MLP neurons of a small language model. Each row is named by its layer, matrix (up: input weights; down: output weights) and neuron, and shows model dimensions 176-367. Each number is 128 + 24 x the weight over its row's rms, rounded and kept within 0 to 255. Numbers have three digits each.
After each neuron's rows, "fires on" lists the tokens most often at its 100 highest values on Wikipedia text that the model never trained on. A number after a token or word is its count.

L4.up151:112204140131178169099111118159160146115106131116129100157127119146133103111125153131091119101091110091107169128106172104136131139102099147151084111130153109109142128151153130181102100114107104109129143133112148096096090120116123144087105130088114115146182156089165140120173132126090103150145152134190122088110122128167122133110140105140125096134152136084119139122146132148147156111122152114202150138110118135131126105132129134135156118147112119142143164123153128134114143124158116140126119080083145114130144098100111113156119147082136123093089130107106099131116094131081124165
L4.down151:122161166158139158124136108144126082141144151131110131156089106134158143137161131075137120109134108124129112083112144107157129126130115155141072167142167126111142099114137136115110117123146120159131143156135161104128128142101154132155137153116145161142123079144105116131139138102126128154092126146118140107165145125108105183101134123136135105119132118085175147105140094156117127122118131100143114137122092155110108109129131117129134121146145158141073116088171119130150071110091118089141142082114102132129112140133089129103137113101103120150149097156095117098092171100107160127
fires on: " inter" 20, " di" 16, "==" 15, "." 13, " ex" 11, " over" 4

L7.up119:105138118122182119111098120137168144119119156104130165145161097145088134156118141104132132172130132073101143137107136104190102118103148130078114123119114123122123130108170124168172150074114140140112139093115151128158102117129104144114147113131114132119108112133092157106169186156154119072141132140148112122095135128171115145134149132148120141148122150174098126151135087175123152053131097166116122100143139126145131121116153092113118088087130107125122143175107147144150109168092162167110138113128131147152139135146124109161084131113078121127147139120105133131128151132075098120
L7.down119:143136107134122133133142124106098132113143120148156082113128095118138139118114130180165163150113117105142151084157096140122127155142100058129093129118161104142133164126139087147119127128130123176126076112092139102087140125127109150148139106111115153129116137107125115117099112103140147147119085140146179145104138137126101131088099149075124142080163199145127084106130123149124110106105119083116108122111103111156107120098177150139128125120128105138099123127144142130112143174141134080134109202108147136132133123160118124116082109152140142107098117136134149138142130133086131125
fires on: "ong" 19, " long" 13, " un" 13, " well" 7, " small" 6, "ed" 6

L2.up652:091135108118195084083087148096115199099144139072150104140122116109123097110094166097090183087118167148109145132128148134118144141125138113088111110121109106132142122126122104112147138127071140112119104093132129132100109092131173139142126147103131109135151113165095124137148137128106167131123173104088144100106120142151151153089126158142107104103140096091121141128116129149127097108079141131144076135132115114129124082125125132101106125115188132158110151146134125136107146136094103125136147141123136109149141152134134127175111162121114108101113140123115098139132111175089103163
L2.down652:132123105138131111128126155125109124160122051128140120120112129120143134144127133123129103115185140129103116121135142124138123134145122160106121000128134136132114101123135123099143113145158159115121113126130099126148130118118152094153160137117132156115127115125136117147139140129150129139000124134086139131115123139147143172111119123123142142131154120142133148130117119108112099141103154107116111126133123122114127131142121132019123124140214134095100132153110133121135113097114138156140152140106123089114106129152139148128153144126149127101125126138118135119137145150139116123
fires on: " " 63, "\n" 37

L4.up1475:138120078103163065142122144142149137093134147078165120111138091106139149139054142137097149167115112142100115148151112101124121106116086138136130140126122162129140110189139152090102165123075089095129091121063101168071106135166126106139156116107105138130163151130157146116135185161075158166126129100129113111143146091138118147130134138131124111124087104108131132160107135146099154134128162139131112103138122121143150110147158118142111121124137140153133157178118100140120161106110105168144127130129150173112121148118117140169119147103087149149144144147137113147168125135123087135
L4.down1475:117142149145132122142104157138133175144133156121094123142172109133125139091152135098147161168139155137152133116124153127150144122081143131130159134121166089147090150094120110087126136138149114152151149125158149110139112096136099070113080170105169111159137066167132121130080106154137193116114104116143170121097164156139113137133119174118146111081127139191134123105131120124152109140146130143084105118126142176150128142094134128098119154103098089109106116164125163110123113158096178090113181118163107100096141122136088185104145115131153122130127126129143129134105115129155077158
fires on: "y" 39, "ad" 8, "ir" 7, "t" 6, "om" 6, "u" 5

L2.up1109:128083120140138148102115103123128134132129131122162073128139150068131125154143117053132123104104101122136105157077144130123137077133165113126169151144091160152152151103140087177124143141083152141132127141117126124093150077109133129113075129108123103116100126148112133138157120125118104109145129119115138125176139117121109134118120153096093138101106114123140153166087115132146162133155133132095088149072119115121148133127162099156127098126111118192119135117135111103143119110122125129117137167139124154144145103164121141110134115090119122179098124112096116141151102122109145155
L2.down1109:152098131148145188101125070163130125165094119134127092117110143096102141102139115103152136116132128082164117086111107133114104127141116152184150117098108155150150121108132095137048127115083124145179113162159115142127142096110135138128099160101094142144119111135084111121136172122096105122118137156136114111136164130118136139141097158096120135135104119120110140151158140104127140119144143090105103136113115125105122166145118126165104121149115151111098128172120106082155132076142193157130077133148134149127144085161170098122114144133121139152126098155132155133118107071101121136
fires on: " de" 79, " De" 13, " of" 6

L10.up275:155104146140104128129098111129147155120118135074118143125149109089122117222125150108111114138141121136131098112130157115156142156124110110123119095142124134109141124151149151117112130112062104135079113135086126129166140114179169087123142131115150099136175107162148145103116168143125125132115120103154133111103105106132144101154118145169129123115129122134172128127169161157145109143147124136122163135131128128145117116153107124101130094144147147115137127125125112159125091149129073117080157124140167139107157148138089105138134119105117145149141174164157126093129143130095102147
L10.down275:141162115149138075180132108099141090130140128172108133158112166152130083143152154130154119128131123109149155153099126105089108127136114123177113136107106084129139129152094135156138091152133112147117115111098138110153127121118091151105128085143152131150112151118091124110142124065079138147154082140117079148128100125062137147104157143094137142162109132104116094104111127118117113120124126133122112121123115158155093140149121160160161143114080100111129132112133130127116151163120096180108122141158121076137125110134166106084105089137119108091139176123138162132043153116092160127
fires on: "ci" 15, "S" 13, "log" 8, "D" 6, "er" 5, "ron" 5

L4.up952:132173106124112137111112139123140126109135179135141106097141130086077146132142152102156102134144133120126128105119163133158149125132130096141106210113142138141116103140125119164120108148145114176130115092106134120071164111139154122076087123122115128114133132105123128089109111140110141157152162138095156131174141099149101114111078086113102134123114124138131149185105146119162119116139126099145113136147123111094144116132166110110114134114152158158118095124106114120145155137179165118156169139147091144165149131142151181120180119120111089147077112110137132135167153106116106128
L4.down952:118101128138133196123112135113110124056156116136141126129191126124105127109140123124104144153121153119088130124148129129130083127121132129143168129120118122111053147111109082128070125147183132150120132154169152128127151162164139143131138111071122149126138113130119145115156127105137110097114092123130095120118155095096123137191128156138098142103127059166089124131150177117116141154123143131113128124174108094110151142168125105121113156108130096112128145132092115116166102114124162135137126097152113099120148122108141136136137187175102096151180164141139130138129111116127140111
fires on: "ar" 34, " of" 19, "." 10

L7.up976:125124141143085122081139072161126142168088131143151119175109119111119138128145165133125157152124150133134153133140155133134116118130124082129132129151171124112150121129123140127123143074098149145141151125121124121098114129108109105105130100154088118136156108076133122158162157150113157105141144173132106157162173130116087116116138157085189093105152115126129153112149088121133097111092138091157117146131077139087119090123105117116160143115148150069178133114140152142093142078092107121110111112139120090146178165123134075141138106104137124171157127088194111150134122144149123110
L7.down976:152167104120147139144063117141064141139180139142126139132198164091119141131144114092132104151134109100137099157124108166116141147124105153161144131108112137105119126157115118119145139132150128121112156137132148128126124143131150163123130139050163181106138120134077114116141158131120105141153111118144147142142135098114162136174112065130129151118137136170119123133104106139147139119169106145143141079098091090177093129112172135141131135141169139148097108061124111118124114133172113134143125122092124148106150136158128153121113118103127151114119116136090135158151110119119135133
fires on: " who" 23, " which" 16, " that" 9, " and" 7, " by" 5, " from" 5

L2.up298:128127119136121127214140164103128164082167151094106101161185136142132111120137114106142167154168136146112101145143123107111135128121116125116126105144148134118114123161125088122155152148113151164103154127106136128090100093110141144133144151139098149119127147175135120091103085115140144184119099138130136127116159126122107111101131115150077137132160133136123104127082175142128167090157133136166128117077099123113172108122142128149152137130134116126126157125118123123087135162097101122123140133100111140195146152157143175163093150129162133112133170076113095146149136111105099094
L2.down298:131147124170131101067118128126135136198111138119144154121094066122115126155167119127154126084103112110134124158125092117116120142184150109124130138112150164133108118104124154115129103135162092110171106108146135135166128116106145125118150117098108099152140125135122171102139176141106122114141164134104089091140089133159139104139154134146125100130134110103131125130167107116156097178104103160125093127136143142138091133115164103151091120086156106105204136144128131157149131104150120111139115125140188102088090147126166115119106095111129107135166122148158121113081156116147138144
fires on: " until" 17, "ting" 16, "ing" 15, "ating" 14, "ed" 7, "p" 6

L4.up364:074157118118146134126137162142111125116096129116139167147106141173136132129139110099127145115143126097117117119111130063140147159148147111093121116129099141112113167144163140086141163122120112118147140145170076084135117133107141079093091138077149115115147085100177140134133108133140126139137149124096124087109148152099125169107146131105109154136130113125139160135131140120085146126114159120130116122073071128135172099127143161123157128116119169108071156133172096170153114166147118103151121150127124076118126151156141154114150136122133107076109165099121087147114160153152141137
L4.down364:147100120123127100116134086136173147135138128155137084115093110111126151133102121153115125157093126148132108107090123160121149096141089135150126138156145109164161090128112121123132155151162138111104133113089154141103141126118132157156139166173123121134098179210152113089130151141092116129120104114106125149133133111158153095132133159187110104125129147146135114121130144114171104105127102111116154136156152099120126144115145088099146132156143128159152092169097139139099126090093150149124135134116165169132118122138133107129166133109119158132116069167152134095135122110173125134
fires on: "ing" 28, "er" 13, "t" 12, "ch" 7, "ute" 6

L4.up901:121114124123129126134116131130183167088167183146155115070155150110128136111096140147096154112091129114138154121100152141118107130116089101140073130153119114149143155193071102135117132076097122142172109143147151076123132122150148141162113096102120124139170153138118110121174113123095122147144118144122105135145171179111139134135167123118137103134165119090123127145134145146115112139130175120151143110138108105116158126145158118107126136173148171134169136135105130161120092127130128134163137102096110142169138142129122119121141102131128093128093126080123050103089098097127115097
L4.down901:112151149127090160171174128130111100131160130148120134124123118131110123150092127121129132163163173127155155114133118140116093111126136147108075111164116171157083111169118121129109162134103158133107118114135148112127147112140154145131160146119139113157119156099117107111168154161097131155078128127084087079093136154140154172130128113134102110103108136136106097148112117127162082083117127115137132156109138136153113080123126138139084164148109124126124109124175132135122124114147124133149124133112162087143144126130138137142177182161112121102133142145134125137180159121113123109
fires on: "d" 46, "s" 25, "a" 8, "p" 6, " of" 5, " the" 4

L10.up1102:127162108123176101086125130149108183102086136115126123159159128109116126101140195115109132097132114117077138092125130131193166122122154119101111168123135105075135150176138142075136111114107119126155146106128132107149186130114124101154134166105103128108173167116138140149115155168145154116144118109156127108094099140111103151110120149076126145108130095147149122133125143158111101093121149137117109124127088092164112110095128140173126163091136121131103123137174111137137131108138121125117128133144091116140147151147155096143110121141151124144112111117088132127152157113150100165
L10.down1102:085110104112108171145103134089126120165136100120120123111130134101147132137143144101105150134122145148119069115120144123151109112178147113116129121130146190144138172079096092159118101107107138154102099187115105175185099138154131126115083153120133077099101105089142133115154160142121134110160114098108151092135136093138100089119119136170112147125184124117125145090128094094124160117151136108094129107120144113115140153094151118122118167130147118130128120155158122162120111141167138120162172111115131121169116135110122133147170104133145151119128128126143141115151111134125125106
fires on: "ra" 22, "ar" 16, "in" 10, "." 8, "re" 5

L7.up1043:113128132127150143157133142127101125089079125124140142142159114140146179146177143122114127122119125099090127099088170068127131130156142133134120119156148139100160166142127152100146134126108106168106098081133145162130132118112135158102107160081163099125144176122146123090120125150125117120139126128135107151155137134136112144142124111141103065128159096139138178179104103124094122111114119182164173093157106113120140146104157144133162064145121118121139121098129126169105159107082103123120138097119133141139134148127134091113108108088094125152121107093129154131147145114089122108
L7.down1043:146129148124157116111100107137114138158155171164126148103103156114104151096105129111171106148119147121120179144134098130175151120110143106098182175124126081176119088128137144080113113135116127107106115129097117097119135137140132096133131103112095156131086107164128153123122133122134162109088155145128169095112108109158133123142126138122126166107121113082119102101174156121149111149107131142150101166109104130128092125124159127136119130065162118138119125161188140137132121133152114124127117166099146123116160128119129173163125151160124152145121155146163131138155135134157087104
fires on: "in" 16, "ing" 14, "ian" 9, "R" 6, "ma" 5, "ial" 5

L2.up106:149132114127131095113133179133124157094142144107153150123136136155134154126090158111118144142132162092124139115111095093085162153156102111123162111124136095101129098149115123193141127090106150177148090167150142135117139135105151145156153112129151099116138147111153141118121148151097153150102125122090086152140155134078081163119100131130090111147125132139109106188147118164161140093130150113168146117125094112095148144114095119127112099109121132117140145110159122139101073144154132130140119110106129139109167079155118087135125157082172099123113128081101126110105162107138093098
L2.down106:086135172134159157155116107119139110167142127148100087131141156073107156141119103129123096126131115150150145105124120149114095121085131119136131115119102160153136140112147131065097137138125112129133134126155130121134119131131108069158074141111164144103147133103125138169120087118143112142159141138122109128110165147095141163100110090126115176113109099089133147104130075135151108137106107124142116142144137159175110121178177140106119130160161125158119118154097139108126144139111089130121156155175126094097081147128130111087120132139126147168111127168119156122123120115121117150
fires on: "l" 30, "au" 9, " by" 5, "d" 4, "|" 4

L4.up1523:121129142136155110146154102130100114157098213118108156115121101120110113132151144110114135098170137148134145108122174129107121130131124105155118157127184121111168179125093088087103141116116114132145085082121160116127097149104144138106145125106103114094145111153139103120157114104089117119132109134088135149120134156132118128141154140138080148154146141123096138122096098141085130115096106128146134187068073153112106063117077115134145177121165137126143160121122155088143099103154143146155136136128139138145142159135116106122107106106128164079106155126157134111164099118099113128
L4.down1523:150139133084146116123140132061099109117120123136158109124121122169124103136147119083144102137163134091172136084126127101140082113160139140148146139152125137127130136128144110117130147106186138173109146102162135128139080094133107130105092099096168113091107108095099120137134136138155154160106123140134128118136156106142137113129090137144108142119133155122106128142162160151125111175086136205154140108154164131176117129110128149125127119098116105149105163099072159141145113114131125139097078154146102099142071158124145150124129111166146137114091106108149096114166131137135071112
fires on: "ing" 50, "ub" 7, "ting" 6, "il" 5, "ter" 5

L2.up1399:143169087135167112143123153113150139137127150098106148137115103098155133137096142087121123128151118169131131146094103131106124124114139084113140148108089117164114117166125165144140150134098135115138171125085120087165159126154123069126143102135132053161144103109109119085127172131144133098144102140100123125100156135128113119135141129138100099091146122160142136107151107146156139118109166156136174152145130124116128141104097115131122125118140133128142151127133128143105070132116177151151125090141099154139177166124118132143133128144146122132050129062145095149112145128137118135
L2.down1399:109106165156120095153129112126117148123115139139160111114124108123105096146166089101149123150157115162122120082148131127116135109107132165163117116141094127149109134128143116100180100154130134126140122126135106132122141090127112145096129132136152166091163138161124124073138100115129143156120105119120126142144140134140185121165155142121127151137114106102093144165148110116123082153139126128107137155093112070173124094146145131124112160106173175151149096083124129176101145115113130161105131105102139125107142145100115177124151115084141138113153147161123131128187124118091122139
fires on: "d" 15, "ir" 15, "er" 8, "g" 8, "en" 6

L7.up255:121138122153140105127132101155106113120070132128163106141105147099128084123122131135119134165140126117125135103124117110165173107119118098160126130120156132100132143113161129157150109132126150191142130077134121122090108124126150138145102147127102077140107134107123129133143152126155170139151153140139115138134129162138111140108133101086124133152140122092140171128077137155138140108100159108164149116128100131140111119126092108184143112096143116070174137141170111117133126099062150098138120153136101111133152187093129092163167097114090147166140129102150112169149124103120124125
L7.down255:164143128157129146132122127155101129130098124105188108131113151142164097135129108151130138124147097107135112140124112130140124105091152160122105097117123171124157170067179101144153116139146140148118155140130119160109137140129130116186107116129126116135093098121091116120132136163099126112150120143125125090125121107169141155132107076113142141098147126111128128108132126163130127111100120107144113148101114124136119140148086108154166087100115128047154143132127161105147149115100135091162094110131130091085141158069125097136177089131136140164132142104169148155104142120136166141
fires on: "," 27, " which" 18, " who" 13, " and" 10, " also" 8, " that" 7

L4.up448:192144071126145106119135127096123113147117161154109107117133110118139126112100158125088166153146114110084172101115109141165140093114100102123104146156157121154121171144098120122098138135088105129137154106132157130083142105132080082101164168119152144146164125123119158118089157145133090116166131110125141151164161110125091141128124144133127097138155124083138193141114126123143144140093145096122104115164114097100178117141131112146104143119146165163138121120136095108109122124134146135145208145147081109140152123108102125102129155075122163131128110076139107102117112117115081132
L4.down448:116112124156106132144124146174135145102165138118135122123135133141117090104159144137144165131134161152129109129166134146130161101172134118101171078124216135136145152086111108130121111120150149131148125120151069105120186168097120156130153123133088175133115139107118145089119139154128131147126117191103134128105128076111152141121160115120100129150106122108110095135139132153146116161119175124100088123150150113103121148157109120112146147117122174133158137107144128127121134113107071150127118132115133095131119136096121116166111144085114129126120147125126158130134126068110130171
fires on: "ir" 36, "ep" 16, "ar" 14, "ous" 11

L2.up1296:103137133121141091111055127115083136130095152078103124110182119105112110104150161065138141115125185141138103104112124136162113152120105115127109152100117110123141152161134121135154097141105124145102079109092125128160143065122143101088134123140101068136091112114109152116099135160133115100147130128118125109124152137162138095095105120121102118088120108125085102124145144124177131127152117100181120109119091153117142118169110083108120089122142139103114110174112146159175134148142119115118185108148144137120167149188141090147166117140135090171110134103127101117181130109120108147
L2.down1296:139128110133121168164143096137115140159161115143154132107117137124149112134123138124103167156124131109141069164145175095176092142160169170164138124093112121128107090165109137105151116133142152170091147109136129122163114118119101143094113078095147169113186140136113154107155153124141127116130120119112122136115131116144150115145103119146145125138126140162136106111172113164147126128125099135098131099087105136123148141159174142183152101131171144142141114121105122164115137197124102102126101156122106108116103129136110122091126109085162126139129188100090136154102135147119162119
fires on: "." 17, "a" 11, "ar" 10, " Ja" 9, " win" 6, "gre" 6

L2.up1137:158176097122134136069115133118083118096144147137202115090120091117103140147133124112133111149102099138076140146089162135151129090156114123127099168181140127111112126150126116126126119120152151142125087140081164144097120113098127120134144161110155168127136133099103139140126135148119119152124147129160168130151155125116144142148116118130117127130125108116162142099071114127147130122140143103125083125123110099132160113116190114164115137101121132127117164149136124161111111072134092137164115169117130125166136128164114188129165130085079159154104126165120140152161117079108126134
L2.down1137:095105113085133172177145123146171128160104112120126123166156135132170138084136146086154159123137144136128105112181117151135144117177146124097138147097087134098148124124089077114156160139101146110137155136142120113170143140161177149122131143106088077079122141142108107133113110151138098130196103125107124106124132118115116131111150132076114145108123148176091139115152165113112176105114164109153156095140119129132110116129127119125132093129151115148117131136191115094146157160163132146090153103107131109108174142131124089116107124123160110111177110119086096127112122131118097120
fires on: " of" 32, " as" 11, ":" 10, " official" 6, " was" 5, " a" 4

L4.up306:133132112105143097115130099122118130122098146116172118147110103134095117128119143117134115129131134114153112122131165093148188087153117144121090160123159132144136163127147085164117130131151126174135143154139116107080146105133129103125126113099141112142152155154112118103119116164094146134157110117169098115163117128128152097133117162127094109141126088073152162145109148137121148097137130149128120134105123101155162125111127086106111107091196163153132140141133070103161059149105178117114153126154103140154127161128136156125112184150147128142114137135086116112111118094159109122
L4.down306:110122176111142149154129061125128135125141120094157149156111112085156127155119145112175085143139126163072138118143135170113135115149146129155107143123132116149087157138122149146089091103115090140142081178093118102154145161120120156171139150132101094101124137155137156119152108100128119142131128103088086139109143131149118108119124132130135142114133152160137148138142142116168098137102167124078135128129090141117128145142118139151084153112141102122108152158156100128123157131161143171124134117145169083072151140149147128132115144148122094134147147117110128078145122128115122129
fires on: "all" 27, "ure" 10, " first" 8, "re" 7, "y" 6, " of" 5

L2.up48:145136132192140134169127126126108138112135141133157107107094113103145132121068111154132153111104078132116125099119112114107151088103094111147102110143127137138161105165093132132120115114114106121083099112112150106128135131124130108100139123137144105127169112156149125101172109131102102131148121110165110127171112142148124140132131140149111117116132113080112102122077156156117122154118138124133143111142091134093182097138106073106128151147147157194178140196135132184127127141149142121145161125089116113148154116096098143133148141083141091113149124100137117131148078110128131142
L2.down48:153080167100124121128122160157152134140097138143126146169113164137103112107139125154125130129149145141128096121093152118112097132150109137125163113133123121144143136125093118138129129124111136152138119109123148140135130158080176102119113152147094111158075173146107094136164112167128087158078122160121141133127135147135121161087163178090071100138128108158141125154132132132133117136115112132171118120080109140168111135131146087106124112119161184143148127141130110117115114135121083120109153179141156132131104142200118093148109137160116138075129114106146105171117122127138130116
fires on: " pa" 22, " of" 19, " used" 19, "s" 12, " c" 10, "ing" 7

L4.up1127:097119145150128118097113146097116131122140124127191122093182134131129137108106116137109120119076136126119173155089152133112104084143109098118106159126105151087128143153129111162152122147099130198152137150104163152123141102118138132077117092114124140146136118143135140115160130070104152144144156112155116140117128128133129126110099141129146105145159105113144096163125126138082144158118158080113157154109087122099190110119132163147151168138128113107141164116107119153121126128083079057119125151090147115116156144121117128131115108106093119129120120104146083169177140095124111113
L4.down1127:154088111130136095150132142144126119094119117181134154096125134129108150152110119120112140153137128151066123133177114117132127147176134184175134109093096126122100141099167115097111151086103121121089140104147089101152111187121126110114142098128126162129110126106135100096144121115134133108150094121118163153087156138140114111104168132115133146120154113125121133121135080146094139088141142147133146073160143132136130127135069105160120128121113128146097135118100150148137145101111103104127114149103128101144127176132107128131073137136129093148152168114139106145133117087172130141
fires on: "ed" 31, "ition" 13, "e" 9, "ation" 7, "ult" 6, "ing" 6

L7.up1523:153090113153145148131059156140156113102151146103146157094151136121122147121102141143135097159109121108098149134108139146144126113103119140112140115110145101131148139176160100136134106098118080186134088127122193094099148097133158127111136153109160132083139171134144141125103113166099102174163094128149107126141121150182183122132098087157112096148143135140142135131115141121127107101097137145193139138093145122156142135123126155101162116117166122080134132144096125190111149132086136068167187121102148112127157140100117112117124114102132118108111107114155117161155120125097104115
L7.down1523:138113118120116095124130078088140135160105158152133147119129138156104141111163110163122129108127142125112134069140102136127102093126146111119146071131119105156157117097155073166093113115113119167145094135115131174137133091122135091107131115131132068075140135163160115128142104134111138126102097105135170139142125132128128101149147128147114127118138129088162186117117179130120118127150154154146144125130127107126078072150139116121118091087132176146120114156093115111122141106115135138202098137125127125127123156119133090167108105146124144154124167111102126128143102146138115085
fires on: "il" 18, "ation" 14, "ing" 7, "in" 7, " 2008" 5, "In" 5

L2.up418:114122143166146127134092151133105083120142152095107110101119132166124108133118156106108135126089108190091111136126085112153161147108117144157120115172141124104140133136102097140158120137130084166103078125079151135115118131102172171134144157134139132145130124125114129137163166112119111158150140126134126127160133144128114100119119100141131116134178130103144135148091167124126138113136097103116116109125102142130166097113092117124102158179129162135148151176132141179128144119059091125146124115063140149125169106113144146119100154130089097144101175129082115144174091113112118127
L2.down418:148148169132140131161126109125161147143126137160160156110128068139146128112118148096132126143122144120141126123134119090150130128193084126104081149086113124090103153126123109136125134096104136112149143125149121151142150080105108139157068097131104130125115119121144124123130144110140129090128111123131110089087112157110106089145148148117118147132108123171104127114123110101125142170126149142124159101147117157143119120090140098133130149118163153159121141121096099148115102131121116147134118141091160139134120145114149102107122126137193157099129106132128119130113102145163107148
fires on: "ing" 23, " of" 16, "a" 12, "if" 10, "iz" 8, " to" 4

L4.up610:076142104172089104107103191123097108095147141123166090109160098103140132155117137142119127140133121139083141165128157109100074136110096081146140143102138130135175127168117099072134144154139167134148138148110094147118100134113159085143151126157147144105126101121099179103149186099110150136117137108151146087113114152160106170118103115135136096130122116088148103161077133143122102110111154122149124063119082137165130130097164115128111146123124146102131163154102106151108132153125144103153159116089179116172119125146094108158140152103106104109092096133131093130158135119120140128
L4.down610:154120110112149129083129123129120147152108138054073124166128111155131112076138140129122123180105173162116139136133105097158184144143177157142126138113176127092131111098124132101149196106087123122116131115152138142153106103115122073148106115101117132114137142132128120129114087170154169074112083190106120118118103090130127087159117140084082137141130130099132126157126132141153148128159144143140115136160115110126118122097132109128132093164134130128091107136160165142113125117117123113085097137087135107099132090175169140119134053144149101141146146127165132119085118123161105132
fires on: "y" 21, "al" 16, "t" 13, "act" 11, "ay" 8, "at" 6

L4.up1003:099105098126141126122070087139137162142135141105150150136148145104119131149143166102116123137112126090153152121120105113149075159138131126136123140120085104114117094175175110088142096103117127159169141136158121140174117129124140104084119122080114092139144130146130166133108123104134150136148150098169132148111099109108112194149156115154130172124136127121118163134131094135159107121114100109168138126110115128125126129136135081127190115096111121087066145146135166158142150143168131127097148134092136103167139101116102132107133118093145152132144155104146094105164107164115108140
L4.down1003:134136117150149177163124115103102126146134156093153171091113121144158172147141105139121134149132155118120143077152119063170082139124141115157106117179150141128103134129096108138120143132171123165060156103149102099117174144154161158108156149089130127116117111113114122163125098142151116157137118134083126111120127094150102101152116122121144090130144154181090099142126097162118120161140124144137104112100089102126160114146163073086088107129122147137151136159145088142121128145171134116117142137174110118133138122127148128127096147149110120134120112130185162104085119149116141112
fires on: " Jo" 17, "." 15, "ul" 7, " The" 7, " Man" 6, " David" 6

L2.up1401:138132080103123100165129142120073114099148150100101130142144084100086127126174139067128151144135103115152118104119155130137155084133125134118128128149149135102144119144136094108113142164115165138134115111156122105080162133099181146114130139111148123134125135139096125097090126167132178132154118120124136119115145127169096117120131138106123125072149152153121126117135122120123107099102090127145081153126101136125104127120090113117126153150145100151170162134127137116089137136128200140121141162141162123131154136137146160110156119103145158180127173091069125143175091114122131107
L2.down1401:125137175130098144116133118138150125132131094156156147142143129171107126127123090152115119148139153143090159125151086141143131136138123158110127112122091148078097122123122178148156117132150123144091133129109168161140112114145098071121124119134155156080125099138149107159133135107117093155125140166096107140165160094147145117108074139132117117121073152106110173141144137112111135145089065124126154138117128140130169093120140115135115159098113134089099142090130107178113113124115133140113088133127104156134112196103138126130133103151122107086100161135169106128136125147096115148
fires on: "n" 12, "in" 11, "an" 10, "ing" 8, "il" 8, "ad" 7

L2.up902:136158132103170126121069137163131135073147133113126119172130124086150088149116196118117138102122138119117141127088191089148156131159115094092092129110137109100140153162148090172137132140116156132137083136121137110119139086138158127141127137118153119101114127119158141118138134093076165139120162109172153126143128117155135145107105163134106085116138120113112129143146108151122145111120129122149163128096091127136128126126121129110159117140153124145136165117183112142133152117139147086154166075138131139126131097140096114134140140058117155096098116108109061142125084110116100141
L2.down902:117167123109114186125126127137137139148122118129142130133116107115119119147111117128109144161164120124143114127106154104116172116146071155122113121098134088102093124138116090098145101130193147162100080133136104166140108108177130116172144119153132184134095126157143100083108090112102154140068152117156115140111096120119162107122106141171151139160140075100107130119146126143144132166109144109154088104136117106155132120163126078106158097120129142124097120119136104150160107109149140161144133076129096087068116077168184156106176108109127098132086147111132125143125158110131121145
fires on: "." 51, " " 41

L2.up59:108160146128176102108120123118121110130157155103151161141174094129136140141096131141102128094143102103103145143128139081107161104124098117092127119156140159139162128142140116143128122172129121174146118128094156143131136103098097134096105151130123118116134118130134121115146132106162144104150126120114111166166092138193120091067115109164097104127138104139129121100114088126096140152142136180144129126144118094136173106105122136132135136157150148131131174134120129162094114126090147134135137121080138177161132162100136098150082110081143162124123114115059111114163095150094135139
L2.down59:149071066093135092135113134123086125116085123123089136122142152077137091114154124163123141158157118125130167084146116120159141126138118181143140124119145135122115136135133126099112138096135138118140140115163109145138128147155135093181165106133137158136098123131181193138097142158128118100167133136128124125133163127096117143164164150099130055119091099111161117168135164146172148109132148101132129182123107136152097090147129110158127130141095141147142159135087160135187100150148152076087146108131118146149154112126112120156157120131133097103178170137121132117114138135141088138
fires on: "ing" 26, "ed" 25, "at" 10, " even" 9, "ong" 9, "en" 7

L2.up892:168125110125149134127110093125122154115145128117089147149123121118149088102104150105139146109114109176145168114082180153134132189112091093147099111127111141137174159171140131137145137096139178106112107132095116099143121093123190142114120131102143061143140120113189132129122139145129119163133176111131158149124114175145145145121152140131164097144193134116103117155128108152142137116115134124139156112145130142102135111097106153111126114164119166104108158117130105175089116103129134126134129102104131117124148147141134124128143133095123120101068140113090034122102068148106130144
L2.down892:111081108100119163101128153133166138133116099114093161140191098136155142130101090129125122118135126140129126106141081128112110136161130178147142156130184140129096097147086106124106125116151188106135104112121073170159149096116139182144103099138159090151114169178141121134130109147114132152161115116123090111103148130145128127148110164145132092150113125143120122163142123119134151164086133104132121123180143110102102077123145146131139104117128140105118138106130105162100098136127129105095097109142061159102136139135219149105136116136107078152117141144102106096136204113121098125
fires on: " " 48, " the" 21, " |" 11, " a" 5, "\\" 5, "|" 4

L10.up875:145134129139131089100135105165141153136149134126140100099090129126120101118144134112132128144158162159139108097122135093137158109084077125141107160141189132153111132131189110129137153131117166104149109105086131135102094118122123093163125139148128123168140074107109157101112164138124172077140169111106162140102136176164099128119099106113125155146098122116094174154090085123128132106094127087122110128128107111110117092135141107137157109105132155119131123114155139138118137105074110109145124152167098129138156161119154094101166120128110182172132114092153154145145126112101136127
L10.down875:158127115115154167114134124123157100136118115165128124142136112164140123158149120077162150138135171133153112134161109123175156142131138105124105118160117151178145184111131132104169150114145146118149096099136076134098099148130158116124126114127095129147134132093172113148135103125160115159123161130115151123152095163142091123116147114127142152121111113134137124124135105169105127147102139117099126108095098126149127120145138134153146144112106109136116128140131141078164138120118140171152116138163129105177144121078116125105150114110150116128141106118120116109137137063131130126
fires on: " who" 22, "," 13, "y" 9, " also" 8, " have" 7